Weights of a small transformer language model.
Architecture: rotary positions, no biases in attention or MLP, untied embeddings, attention and MLP in parallel, capped logits.
Training: 803M tokens, 6213 steps.
MLP neurons of a small language model. Each row is named by its layer, matrix (up: input weights) and neuron, and shows model dimensions 16-207. Each number is 128 + 24 x the weight over its row's rms, rounded and kept within 0 to 255. Numbers have three digits each.
Before each neuron's rows, "fires after" lists the tokens most often just before its 100 highest values on Wikipedia text that the model never trained on; "fires on" lists the tokens most often at its 100 highest values on Wikipedia text that the model never trained on.

fires after: ".", " | .", "anc"
fires on: "4", "3", "2", "6", "ou", "5"
L2.up405:082107129131141148132088154131118137135104118124133113050074153086125149125144163116138108161123130137125119139163148126106161136113134153145139150092117127103107106138134138101122130142114106096100139147147093164127151084138159143080136167144141170155141119130113133142101106163149100152109134123132150102147155117165134131116127103082112138133064138121148148150155077124119120124165129116097130103109117143114134112140116139165067160176145127123115125120129106120132151097129118126141116156135143178093107117115140109133124095122128151134099091085091154126162131128108139112

fires after: "| ", " | ", " in ", " ", ", ", "\n"
fires on: "2"
L6.up220:098135089131146132130122142058116151137142096097110103159107104160120166127145111103120127112119140131155141105138138099163101134117154106147073124099087110136109133151129101120144178095121140136108145145135136112131125105115071097111088156113138151106167169119137115147130110122130116150071120108128077114104134120119123115126129077113129167147089109113148152130079117172139118087161155145107127132115119103126112140146143085121167120152162134108123112119172085122133155131134127109103108151126108158128155135164095129158125150140181134095142115123151106125118127184144136123

fires after: " | ", "; ", "_"
fires on: "0"
L2.up339:122179176144151089139138101173176145102133122141177092131107130099130150120095110130116145137120150132118116141145120194181101154130119142142138183153111118134173133156151106122137115116114134169133066149132100150073134115161153145114127096089152130098114138115128143134153140123129102154120110146122186087144098155083106121105156120124106153091157124130139143172151152109171117151129098119144142159122110097096125157140121149124116127134141144112069118116145144120128123072142124156144100096120120139135131142093132127166095147169112127110105132121172151131144096098097123151

fires after: "| ", "- ", " Bo"
fires on: "1", "2", "at", " screen"
L7.up964:165155117140136140136156142115101117128158102139147076140084100110133146099125121111088140137116154102127146110123138131105141140108141144143109121148128089154096118152125140096141130102141147098125105120157129148147126124152138083121116148143161137115107125095170119127140130135124130120155128109105144104136108113099128122142080147121152132158076167157156135133053097110122123126181125098107102119135140131131149121109155094113167146113166140144087133135111132115110084110113107134179092132098116081111122137133170129138162105116138145085151132164115111098097147100130112141

fires after: " | ", "; "
fires on: "0"
L2.up348:110172097153185124132159125130131118123160170126117117172113138150111121131139126119122139157153138144052132113105127149133101133135111110138111125123137134131149081143119127117130112102152113135112071143133152113108134127172152123117111022078139163123093135114124143128135157127149095101119120115149136130134105092116128077140154138154106124099129110175128084136139143133121134114122153080129172106149140163097141150132088162100094127144147160104104193115100137076146122146140048120125092133108150088161172139118155168153127158169137097122170109121121156161071105110122156130

fires after: ".", ",", " | .", ") | ", "1", " | "
fires on: "0", "5", "6", " un"
L2.up998:103106105098122172144129152157108078111148159114119145114070159136153170134124115086137141141195137134117122120147126141112170110127129132149142160104108109119136143123179144132139152149121106114156115128104107120132134119133154143124143081166135142112124105126128138120102154131151102152121151100107137122111182112109119148127123123104136181067104135145174125121098066091093178133125114130096129120119090161114081091132126121111139148112141142187143099118057116124142133111129128103119153128131138118125137121140105127181158126127116140149091089128119163187134131094071105115

fires after: " | ", " Y", " |", " J", ") | "
fires on: "0", "e", "N", " Minister of", "h"
L2.up893:158171125151180150145146106147146098122117173135153099130107117159150099135103111121142144137086154134118129170115123126117139150083141107122092105131125137103122113118137141107119151176101146112152125115140149130127163119142144080125123095147127119113130134124137098106130166122183163122115100129124172117112140128126118135144142169131139144120117132139108137140148098119115128127146116112072128138146142091081082086097124103095154116174124157096148148145128181100094160127138069099110128167093094134129146135134165138086112137148082111093135105138093122157111156133103137112

fires after: " | ", "0", "+", ") | ", "3"
fires on: " | ", "2", "0", "1", "82"
L7.up545:191186150152082127101114128126140134130108124137117164124136087146147186106135132102115135128115136089132138127101150114111121078110153148139115108113115101144130128135161128098149112126121133134141151112076110099131153114104159127112128107135101112139109145124136102152170180170141115093101146126125132112108157105129155116104108126115150136110121096122103133156121148108152156118111127114125057101136086116141103110150143159129081077116159119167153122108130108096066122083114133102132120146128151134130141129127120189103135145092078077133184164165091140123132088166142120146

fires after: "–", " | .", ".", " U"
fires on: "1", "pr", "2", "3", "err", "S"
L2.up496:130108110158115163118114181127122103134139157115179097108136154111145117146114142100159127146146136150086061132164137122101160094094168106141153106130116129140124111133140110140111125126134117102128114132106096105143116147114152157126144126163182149153124116143127124106114128130114095099109128130179127119152144138165145154120157154108128113149097149115169135125123077112133110163090140122118092156143145137154055071119146126133124108109138097116164114114110125097122132095118143104097160139138142141080127156101115143143170093106133123137128091106116119152132117167111135116

fires after: "\n\n", "\n", " Y"
fires on: "===", "====", "as", "\n\n"
L2.up204:158182135100168143152109133134121143099136099139136105101089138181168152077048122124133104128126152093148147127166172095115118095142156118096192133097180134098146120129122118121117121110104117160157142130122141155058110128146138147158150126134141134059149121129145128134128084136130151121126117135109090159115137148146120081079130106138124043069145111134100181131135116129148133134074143111112104154097151087130193104136140153114136117120101143099127130122105162104110076119104130170117125162116163134137130153120109136151102135138155141108135154144136105133144114132128123158

fires after: " |", "|---|---|---|---|---|", " |  |", "|---|---|---|---|"
fires on: "\n"
L6.up842:128152138113135161128122163097079131142145136158094138140108101113090105135164100161149111131117136157101112126111106113152100131142097120135154120156100118132127132153118126120129133138109175141133138143150114075104111150077087139167151135135118125161144084111144129172133118126113117149152159119152099154134134138120114074109111136162115144155102112078104151170156127130147121162133136110080137161117154096165102158141115102114153111134183106093151127134143141133112166176145067096144123185142142125122140093181118142140139111149097158054168142147111102173122144133163108093

fires after: " |", " |  |", "% |", "|---|---|---|---"
fires on: "\n", " A", "|---|---|---|---"
L7.up1031:139192110121101176142128122115104151142117103123126111103095126133148095164142121136112093131124118115046137155149101130101167127185139112146124180127094115109109163121132174120122126138111163150140117168149124111120085121127124124112205131110141145120146114118150095149120133113136161158129083118126106102117094116166118118111136119139094123143118133104097146104078126120162111140136118132183138137141114118100140121148113145139143114122125097129107134136104108109122108123139123076142099135118166132127136110147178137118157127071159167144093116125063118133120193184108093133

fires after: " | ", "; ", ".", "| ", ") | ", " | −"
fires on: "0", "2", "8", "9", "100", "6"
L2.up560:109151084140173130095129145147092120133149105151135127137101136142070122106155151117105111104139101152128116134114130145102130130099119139143176117127134133115142093143103176116110136176130174080115143135060097076158101138143091159111163107129063148143126144150124141153188113157157109167125142124179152120119164129141122148146118128143134153095077120138147130104115118124144149130159118077106150125155090157062130131123130123155138149110168127144149150119118128114117131144167092072123117160097145128099156154107090128077135155168096094159132152115122149156133068142108136134

fires after: " |  |", " |", "|---|---|---|---|---|---|", "- C", " |  |  |"
fires on: "\n", "ame", " Abd", "rist"
L2.up1240:166156127156155133122165107154128094151114168119126087166112128143128075154166092140134137180156127106135111124106099125133138137113130139155149123115113096116139108182147101091133123155140177099136120070144089096149147149123144102110121154105119146135138093120093143105160189149102152130107140159103099214117160119101085075141144122104122137136133120107127124131179140094157149148141095107103151109142102064119072112144142177126132126127146148120115099201145132145100129128089117158105118125150109133120139093146116144150106139097118153124131146110133110153131080146161129113

fires after: " |  |", " |", "\" |", "\n"
fires on: "\n", "| "
L2.up61:107110158130119081117183120108142145119200139184094099124128150175146099131160124153137114105113087138078109159124108129151169131138100131133150098128124166103147077172104108111112127135127110118155123136165134107120171151110127176117123115119133088112148153192105121113162119142136169123120173131096122130118127144111174112118110127094114112148131124125121153169135180109094112139110133134126131164121148080144086124142148137126110159132148174067118116160118135145121141115165131130127129138123140096094167121151124097129138148114116148117120126121123121131131105128124135113

fires after: ",", " ", "'s ", " | ", " $", ": "
fires on: "000", "50", "100", "200", " million", " hundred"
L2.up660:131118132129120129116131104163091139113140157135084140111096160119165144139133126059125154083132145089128110104164121117134144089119157116127086164088144146141108164126135134114124101120129091165125149124123121106108145107167105158139131113133147151127141154124116117140149118107151163075126151132087168143087118121114129128146139130147090111082129111097149122105127160117097115096135162117108165120163134103126105173137144148137126132133150143136156174118157190099148132163112135123135127141106143120121131100132115128137130117151089123081151116134132106145148126123121137124

fires after: "\n", "\n\n"
fires on: "-", "- J", "- C", "- ", "- G"
L2.up417:146102136105138119119125157136170158131177092093131120132048128114091119107112172144144138126137075148131114109137129099118136138143131113071137091146145128112139137109127068097093103102151126173106127085107131152130130093141140164142131099113126127158127111143111100148132143108157118122130115096134142129148155083100150132146141154142137140139127127169104146129155124111134104142101168125151148103110146113160086147140057071171067096151144102143148128142144093124152143098143120151130134108116129128105115126121118110145137140161088101066078132134134138117145063118082111157

fires after: "\n\n", "\n", "+", " ("
fires on: "T", "at", " | L ", "=", "et"
L2.up224:160124087151132142146110127124098139136134109115122099089047099133128147131169149145117132114176138114106164093161159106149099103114111111122133121068101116120126133137133127120132131150122165134115121064120143155160126149141121113086119085120151137162150114149170136073131122118109126118160133117106121190080112117069137187137156124126143125118130130149130114123166123114156150166135111082096096144145134075136156117129120132135129097099107151088133114157143093150112122138151180105137162154127148103140143132137128104124131110117079142125171126117129117146114125150112163146

fires after: "\n", "\n\n", "| Total"
fires on: "|", "| Party", "| ", "| No."
L2.up1208:108113177088118143116116146164109101116127147129138161118136084121134132138153157153145148111130114111143123117136127160123155087142135101075157178124152147126063124115114118112162147120146136125114161110104144128126119129096165131133114101097144116157131145100181106133129102113114102125162164116135187103112096143127139092114132118153111110113176153116099143175134131107129120119087133127143103121139094116109129127142153110115134131147099128115107118165154193102157146077122161138109083109145154139134140148109130137094174125146091091123161126119138070116110099104135127153

fires after: " in ", " (", " ", " April ", "In "
fires on: "1", "2"
L6.up673:116132126118130123137128139167153133135154125157147047099129106156102098152115168129138068117167120113088127154092167110082103112152080128118153108126154147094124100119129134120119167119135130150114113150161122155142120107080090099145116130163191167125115113147103112130138115146116183120101147119108106138096129130119137137133120113116096117068145130139160148141127097087118106150176113119112086157121114102105153155131128142124168135132169136157125131112190168124126141125134113125107183216130113136139126158145118118147139128137118096099132125150127104055093130190145142147

fires after: "| ", "–", ", ", " ", " January ", " and "
fires on: "2", "1", "–"
L7.up417:134145095145115102148131137111114127099122127158123127101132117180106083152127121086095122190138132084102138125146118143121140151096139118144134133096139114111079171112147145116114141129119193130110187159138131139133135119111105122129105134113158121160117149140154139123145096143103125093145136106119136120163104092142099081105107140105140146132120136136172108143127087142065158133152142190131136113166107145094151126127153117142115116117152105159133168183146137134139122184143085165103132141140072140113161134113142160109133125109101117166142150126090137170127166147146155117

fires after: "\n\n", "\n", "ame", " | N", "thlete"
fires on: " |", "| Party", "|", "| No.", "(s) |"
L2.up1168:131137133173106127144120126138133144177083133133094097115111147148154106140144137122138113092104114144102120091113181104115112161102079122124177158145124167108116119158104141141135145093145139126137088120117146159123124144161152148153108124090169120082147128131117100082147083130140119136134090097095110096084114086163146148157134096140119122116119140092109179138143106089144108146150108120147133089124128101161088122100112145106098153133086102149127120167131133089136140065109105124122170129170082175128135127108080168108124108127094103119125126153187133112141135133140117138

fires after: " |  |", " |", ")", "ation |", "heim"
fires on: "\n", " either"
L2.up337:118131213133185160113160185137094101145117101139125087126111088140123176135120080130128125134114088132118112121117182101128176136152107153125123095141126152117117137130090151104147157106106171125134113093144133146140118153171134130119117095155136118104158133166105145088155122160123133109131134099087084098156130148104102131139142143155112131185147132097112104094112068104127159109122121102117118139106122123133097149136161120124115140087119149122139096130119131150128134147123125098125130098117147170093147107159155170131119120110185153109143142119117132131128107151129141099

fires after: "\n", "\n\n"
fires on: "-", " as a", " up", "- •"
L2.up369:183128097154118136116142110124129165107122118110101126149113097106144180110105099163161108127153148098084139095124110149121124150133104101086132083087159111132096119116158131083128121103135129143144140091155132140077118125098153183115146148166135118076083133125154112160131090133125165128138122111147148132118125150131138097147146104123117117100137116163133168119133096133111113154106127115103095127081144094137171146160101138149085125113143114187128112187154142110140129122121105159129126167100140128123158135154131140170074102116150109106129168099133103127162106112112114131